{"n_layer": 11, "d_model": 448, "n_head": 7, "n_kv_head": 1, "head_dim": 64, "d_mlp": 1792, "vocab_size": 30200, "activation": "relu", "norm": "rmsnorm", "norm_place": "pre", "norm_eps": 1e-05, "positions": "rope", "rope_base": 1000000.0, "rope_fraction": 1.0, "qk_norm": false, "attn_scale": 0.125, "bias": "none", "tie_embeddings": false, "parallel_block": false, "init": "normal", "init_std_qkv": 0.0389, "init_std_o": 0.00829, "init_std_up": 0.0389, "init_std_down": 0.00415, "optimizer": "adam_variant", "lr": 0.00101, "beta1": 0.9, "weight_decay": 0.16, "lr_head": 0.0101, "grad_clip": 1.0, "warmup_steps": 254, "schedule": "wsd", "decay_fraction": 0.537, "decay_shape": "linear", "final_lr_fraction": 0.0, "batch_tokens": 131072, "seq_len": 1024, "doc_mask": true, "train_tokens": 686000000, "steps": 5234, "dataset": "wikipedia_en"}
MLP neurons of a small language model. Each row is named by its layer, matrix (up: input weights) and neuron, and shows model dimensions 256-351. Each number is 500 + 25 x the weight over its row's rms, rounded and kept within 0 to 999. Numbers have three digits each.
After each neuron's rows, "fires after" lists the tokens most often just before its 100 highest values on Wikipedia text that the model never trained on. A number after a token or word is its count.

L7.up1633:448548445493515475512510476483471492505469439504511507528502511497477482463487440500515458525482519504522507460477514511522479496493465509512467522506498523510474457484514481515535540485487542505455429486486487521426482472457534516524487472492475514502510515475506515495539491511497512498
fires after: ". " 24, ", " 19, "| " 18, "\n" 11, "\n\n" 9

L8.up449:486516495502476508525491530553493503492512508502538516502564506546472502474519478524496510516534480513522541496506471538543513492561560521492463453467496432518466472458495474500491485494473545465496546541481534510480504453518481521481488467507519512545519532495499495507456520504494493483
fires after: "(" 20, "in " 18, ", " 12, "of " 8, "–" 6, "In " 6

L8.up404:497533451501484480525493527479489529521477493471520513496434493480504527515478495532505542542494490530500428529500498491480482475474471491466459533546490502479485509496514491502534510494504491535475519477442506514502481535506543518500486481500471488454504480518494495517498509492475505452
fires after: "| " 31, "." 22, "; " 10, "," 6

L3.up259:484518467518506439519538535518474474478476526482480471516521483501481499473541500498494478520463479540478513560483518481538512517411524471501497469501457478509485500457525454505501513441457527472527508503455510470476517451488494509542511473448524482490510500490502532483497491499520491522
fires after: "–" 33, "6" 18, "2" 6, "fight " 5, "3" 4, "4" 4

L3.up1704:484488504521508471485532475542501500512496534519520499474470533513485501497485500490488481509491530467534519482513503538529477505494475477491489470475515472498483496466509470511515533498535512466453506537481496509501439465473499507489507488463516450489490513481465541483531492466546504486
fires after: "the " 36, "- " 21, "• " 4, "| " 4

L8.up132:485531465490526468530529488454496480466477455515463484507516489486442463484457476531508554466503517486472500472448541497522502540496514494518449501497548498507483488494519499527515483446506542506453461513524517491464541477487526507548512486478460508501540504508480535517516487485478505506
fires after: ", " 27, "- " 19, "\n\n" 9, "| " 7, ". " 4

L8.up1776:508515506494530521527464493522501512479480508528538460526532482491464494501502496525523500540488498532444515524519452509539550507507503526514495489517458492454463504474521470474484531523490536526480493544501517481513483518538527501558477489467509537565491515461535492513480516480504505495
fires after: "(" 24, "born " 15, "In " 14, "in " 10, ", " 6, "of " 4

L3.up1617:492473499473464439546509533492464525527520476510495502517492475521501524514504487521483491493509501496513541512519475496494507499497502499479514534555511538494456523507471485512530505491483490515475534472483487501495494558550525525479524485508501513481532476454535464479499519470513499512
fires after: "is " 37, "Candidate " 6, "(" 5, "Born" 4, ", " 4

L3.up1661:509522507506543523503527501513502455535488470497477516503480433495520493549549489518496520544466503497486485513504524521464519548536479505493513499535493448547511465510533507472544497498499508516465514511488526525474474488503495503490497514513518485507498509455504497480499501506494487453
fires after: "202" 14, "201" 14, "200" 11, "6" 6, "199" 6, "In" 4

L3.up1232:458500484506485450516539515456481474527493565474472493471518506477493484463505513491505472512529515491492503483476483500503507491487561536514513489508498469460508457484507488532510535498466511504489488473468485500503530532540505505534536538478465494482509497519506418476518484501495475529
fires after: "| " 49, "and" 12, "," 6, "N" 4, "; " 4, "(" 4

L3.up918:481541511528495487513463473512463502529518499495465478547512465494522491511505536489534477513496476500467475492500538490510508554483530523491516500529444465467511489471506513464489551495538459472499520535500517472539555446527492515490570490502512516481552460524499572476513467509476475524
fires after: "." 39, "his " 8, "the " 6, "s " 5

L7.up1478:507561481475504499511539494458471491518505479510442466529509514498521482527520476526496454479457503543459493511491479502489477535517473497487493497501508453462511508490460481542480472498524521506499488513473512520477505490533512520463528486519528529502519448508452478491522468531518480460
fires after: "| " 48, "; " 18, "— " 6

L3.up1516:503525497535498489503502463547506493532506446515500483539498526514517517488480544466517535468474503517530529484515501479506471506480460485529533535520497555538458482507501463515526548489512479474471485477462519521526465471458489498483511490477499470496484521482509507473511520479509487487
fires after: "the " 45, "The " 12, "made " 10

L7.up951:510458476505444506465500523531486545508504508473533473494495509491450527449485520501518506536514505573485465475470531525533575551490515497506515519500517541525511516483515517494487478495462475441479524524460502484484506487478538525499495471496491538498531525473524514498500444469473515503
fires after: ". " 15, "in " 10, "end " 9, "\n\n" 9, "and " 8, "- " 4

L7.up201:532497463531550472509504527512474484517488539483512494529495529496479508515545483499488505485457433534519509464461486495532477534521476477409509511480518480434490500491488490512483503496512559485477495536497493507464529506535508516497512458459484503527472530516462536471536472497471504493
fires after: "\n" 44, "'" 11, "| " 7, "- " 7, " " 4, "ing" 4

L3.up1240:481524489535446453493539517465498487452439457516442472506497533522526476437468513567477489479485482472522514504486519492468512492480507504497490509507482479506480486465519504520460513499508515462472497519499478523511507503511500495543496478520500538543473481517530538530459529463521502511
fires after: "1" 15, "-" 15, "200" 10, "199" 7, "2" 6, "196" 6

L8.up406:513544460510513477501488492503490483483536506454531494517513451505496446509540504487467476513536509513507502492490518528511491520521521516528500492493479464465541449498504486506471473542476550473511493490502518499533541487514549515462520515535553501520503512531481497476468486507458494511
fires after: "| " 28, "(" 19, "St" 8, "; " 7, "m " 4

L3.up1126:466502518483487518537502512460471526512483549515509451530511530521502497471456433499477523466485499501512540518488493539521501487501546492519475534542499466474467459481503470471488525498495490507475530526495493507484495558508534517528517475514474521475545509493521489466521456485526491475
fires after: "(" 50, ", " 27, "), " 5, "also " 4

L8.up967:491474504473510466488461497503475470496465489506469496509523520499441480513531503516489490555513489475527512533489481529534476480468493467493477483472494461506496510516544492492543548514507488522515475527502505428520508491476498503537547539499463525473441507459514486496502483467467458543
fires after: "in " 24, "on " 11, "On " 6, "at " 5, "to " 5, "56" 4

L8.up1367:505525491480514489540468504489492489512493565455496508519465529470531472488553542529508509494512465513507504516493512540503490527465512529463506463510495507502525497490500479532455527488489541489493522473470512485477479519469501510482542509494487509570453496501494498510495482483547497475
fires after: "| " 24, "; " 10, "197" 6, "(" 6, "k" 4

L8.up458:508523448518470524537501497543493494478493494508441484502445531508513504536545503524469487488539553467499507476495492495501455515584456493490483510479477487523532465483530502488554501562522482510475523493479503508498534468472489497485525492508528503507492494501502498492526489482512511461
fires after: " " 29, "| " 17, "\n" 17, "202" 7, "200" 5

L3.up480:463525519538569483465551473496498499487543519489509520498498470517530498513495536473487535447472485504509476516517470495518478497435515457485499497525508481555504496481481487445510476501520487541464501512469493504477494439487495521509489518462512499477504504492519510458490497486472477481
fires after: "the " 43, "N" 5, "The " 4

L3.up628:507544485530463479445513495519517486517489490492474444498521501488504445548443499465494468508477478516457474483473483491500514525474490514521515496538454481506501496507437505513518463488472491463500417509496504522532516513509501526469506469489495524464557530544479516456511494509454500536
fires after: "the " 34, "his " 6, "(" 6, "long" 5, "at " 4, "was " 4

L3.up31:475529458534487500481528505485489500542502496517512479559543556516484469480520492473474565480497487494501568537501503492528479490435489508467501484475489509496481478507480505516482540491525545528505537494504571496529464564528501486498524536487553490516488539547488487515517508492485475499
fires after: ", " 34, "the " 13, "–" 12, ": " 6

L8.up940:482525512491492502501477462493495510513500511536476496474520492503473511477465483480448524550507541537477498490487522491485525518531518510504477471470482489485523466497507494497505484468539512550464444530488503517524500486544477520514496466438477535428502512476491450461501502467489488523
fires after: "; " 48, "–" 14, "| " 8, "10" 4, "ers" 4

L8.up1563:480499457493487505528518508501495480498455468494500532530479538519503503511498469514475524466474461448512526482476526457501542497507492524521493499495494521528520507466519506554457529489489523460476498519482511478543493507520470508514486473501479545528483520483486511503478494529511500464
fires after: "200" 21, "199" 18, "-" 6, "| " 5, "by " 4, "202" 4

L3.up1163:493475455519458486489494485528487505523523532515517494514540514537516484522500517561500450510547498492503489489448551531466479508511490472486502525532491461519452456462522504495491546505504508488488508498496441532468546489518528474508487461479500473506530531497536475506509503470493499500
fires after: "| " 48, "- " 11, "\"" 5, "of " 4

L8.up497:530478536484458499490459527547498514528495546476496478506521504468476480499500527519477459492551459514485547510524540526526489435527523448478530517473479537490470507487513487522468529487439479462521519514511526483429549509498503518491511501496473476526487525498516462475494481421468492498
fires after: "(" 27, "Act " 11, "season " 10, ": " 4

L7.up921:487525496499455491459448528506492536532495495516479450544487514509514479512525519489464547531521540479455474525519518530525450488489513521517502480494480492523498430479495494530485507475529509498500431518505513492486520462488498517549477492473496512464519523445516477512513477517498470482
fires after: "; " 46, "| " 23, ": " 9, "–" 6, "18" 4, "3" 4

L8.up1255:461492461526529444501514552510485519552441479518458499491458506533517497485436539519489499555520487498497527497474522451504465494477485518532441479533484514526481518482515516453506475496542511504496536482500509480500474496495543486504481490502504484471517523485530501517492493490515505503
fires after: "| " 32, "\n" 18, "; " 4

L3.up682:477582511521490467491528484535497493503522532493464475487492495509466552524500521504444522536470509491470485540497512449508448498503494479529444457482512559492513505497547506543519525499480523474511520535504517495493462492466518507506483516481497475495523477482509505456480462503514519496
fires after: "1" 35, "3" 12, "0" 4

L3.up873:515460489517536488509485504511528518476485484475491483510536522492523492448485495499511450505501496514524462501480463522491471509480533482473453524497495472528512463494531510509472506508514467467490529524489517504483496513506498500537515475498510499494473514522501531475512464448506487483
fires after: "R" 21, "P" 14, "T" 8, "d" 8, "Ph" 5, "D" 4

L8.up865:476484557494505512521533522495550515493535524491502474483506508488499495496498471482485478518544449526462475488511483513493498485535518507477479480507512481502471485475512469531511500495479502525504504456499514501504501521505493516571495503485498509487443507480493532499489470490463473531
fires after: "D" 42, "H" 9, "F" 7, "A" 7, "d" 6

L7.up364:479476536486460471490433480527486529493473480485479474529549510500487477489479543521528523495457506523497482497496511499507507478504448525510494508529500503528520492487500518464537530480480489479515493507536500462482549534484533508530512494514514485522506524522491479488451491473476473528
fires after: "on " 22, "On " 10, "ba" 10, "(" 8, "| " 7, "2 " 7

L3.up1354:498513446516494456532493522467478517550518483498492516551526555540488495544463487485472527517490464462474541507463526477517515517479547499507487434492515533498526470500456518519523511516482486472491510564505533493490505520508558506476517474501492483460527527475497495490497476495474477492
fires after: "1" 38, "non" 9, "2" 9, "978" 5, "long" 5, "3" 5

L8.up538:494516480510503470480485516496446463483504465489469503527539525534499463514536512488539519491490486496519548500454470514509485494497562524503473517496465494469528473484459516477523514467533482554482535540521501526464495480545514501485462529494511517506523514535499503502472530490509469511
fires after: "| " 43, "–" 22, ", " 5, "a " 4

L8.up226:534491457539489496518532514498510481484507526457475522501470509525491490520477504490522476540554502494496506504479523518527489519549501504461528488503491482474535525492508503511471527509512524521479486500512467499505550464500493515502537476491498475505522509541459499483502477476493489504
fires after: "| " 24, "in " 14, "\n\n" 10, "\n" 6, "°" 6, "of " 5

L8.up833:507512507520456499536485447522508505531517574490513484526533474484495485464464501511478496493506464511460512516489507512530511485491526483442495491490489495500459490510521507542469525509486499516486467502500500507452509510472494496510507475511485491534460516453513461512551465486505491522
fires after: "| " 29, "G" 16, "(" 8, ": " 7, "- " 6

L8.up115:512575428536553501515522526508483464509492496510517512498479475515505517554513479482547476502500470532518511519493465522511495494493491511467462458497509417488508458473520506483483485503492512510501519476454496490499501495528493517495549504476521452512522485515460527516502522520510501496
fires after: "| " 26, "; " 14, "Green " 8, "hand" 5, "H" 5

L3.up79:476480487517497479434489536546466474486558423495515458511469485524475472504503547450527536497482472467496469522489474500484552494476519515476464532486482497527509514483447516489554519497477483484496497507490529538499541468508535508505509501501474494545532544477449517470504475491509481502
fires after: ", " 75, "| " 10, "; " 7

L3.up1380:500544498530501471459512466510462509508511524494487524472525516493474490509495492502490507477506499504521517504514512511525558513457491482495472484494495536513509502476506466449518512512522537466496422525512491437524483475486521540488522494519440534511505506534518496470494515509463485507
fires after: ", " 42, "|" 11, ". " 5

L7.up129:462515469516521478489482460452501472576485491451509478498479486526489479496494536489484518562549534549492533547509498529522448474492481500452522514472519523484488440493499527501486541496507556499514510508519506516489515478512487541509509491532492498501492518504517538478510449485499507510
fires after: "the " 18, "\n" 13, "\n\n" 13, "(" 9, "in " 8, "| " 5

L8.up1322:488520459480468459515578489525522462500501490441498503508491492486475448537498447514465500508538497503515541519478527492520499518528485531467507498469515474470456480464495509526503488491506512530488489488498499486443568500506509506525536490518492489468514512524448479503503489512478510520
fires after: "in " 17, ", " 17, "\n\n" 16, "\n" 8, "| " 7

L8.up938:488543523522506486498531488550524549522491541592491499484537507515454481494505531517526489518492497539490515479518539479532471535527444501485509492499499535463501494508472504488484475528545488424490505493493525508471505445479511528469507514503502516497512530485553469487534487509450504497
fires after: ". " 19, "the " 18, ", " 13, "in " 10, "In " 6

L8.up1326:487513496459469483511465507511480498540501473529544480528498553515523478472482462521502522509547538522493501502475500546531501498497508454443496463490506501517519499486511496486486525473515483533506503524475510460495503460507538504539524528455526530541479521494530510492484479492472533511
fires after: "on " 54, "On " 17

L7.up57:493451450536524508487498479472488504499469500554515491508493459509532482501470452494510558486487503506461454491469496483496486497486478463508489523477505481530469501498533458503535542488490509519483467505496507506447508530477544480517488475493489500494504547507517474504490497496521502481
fires after: "\n" 18, "\n\n" 17, "- " 8, "=" 4, "==" 4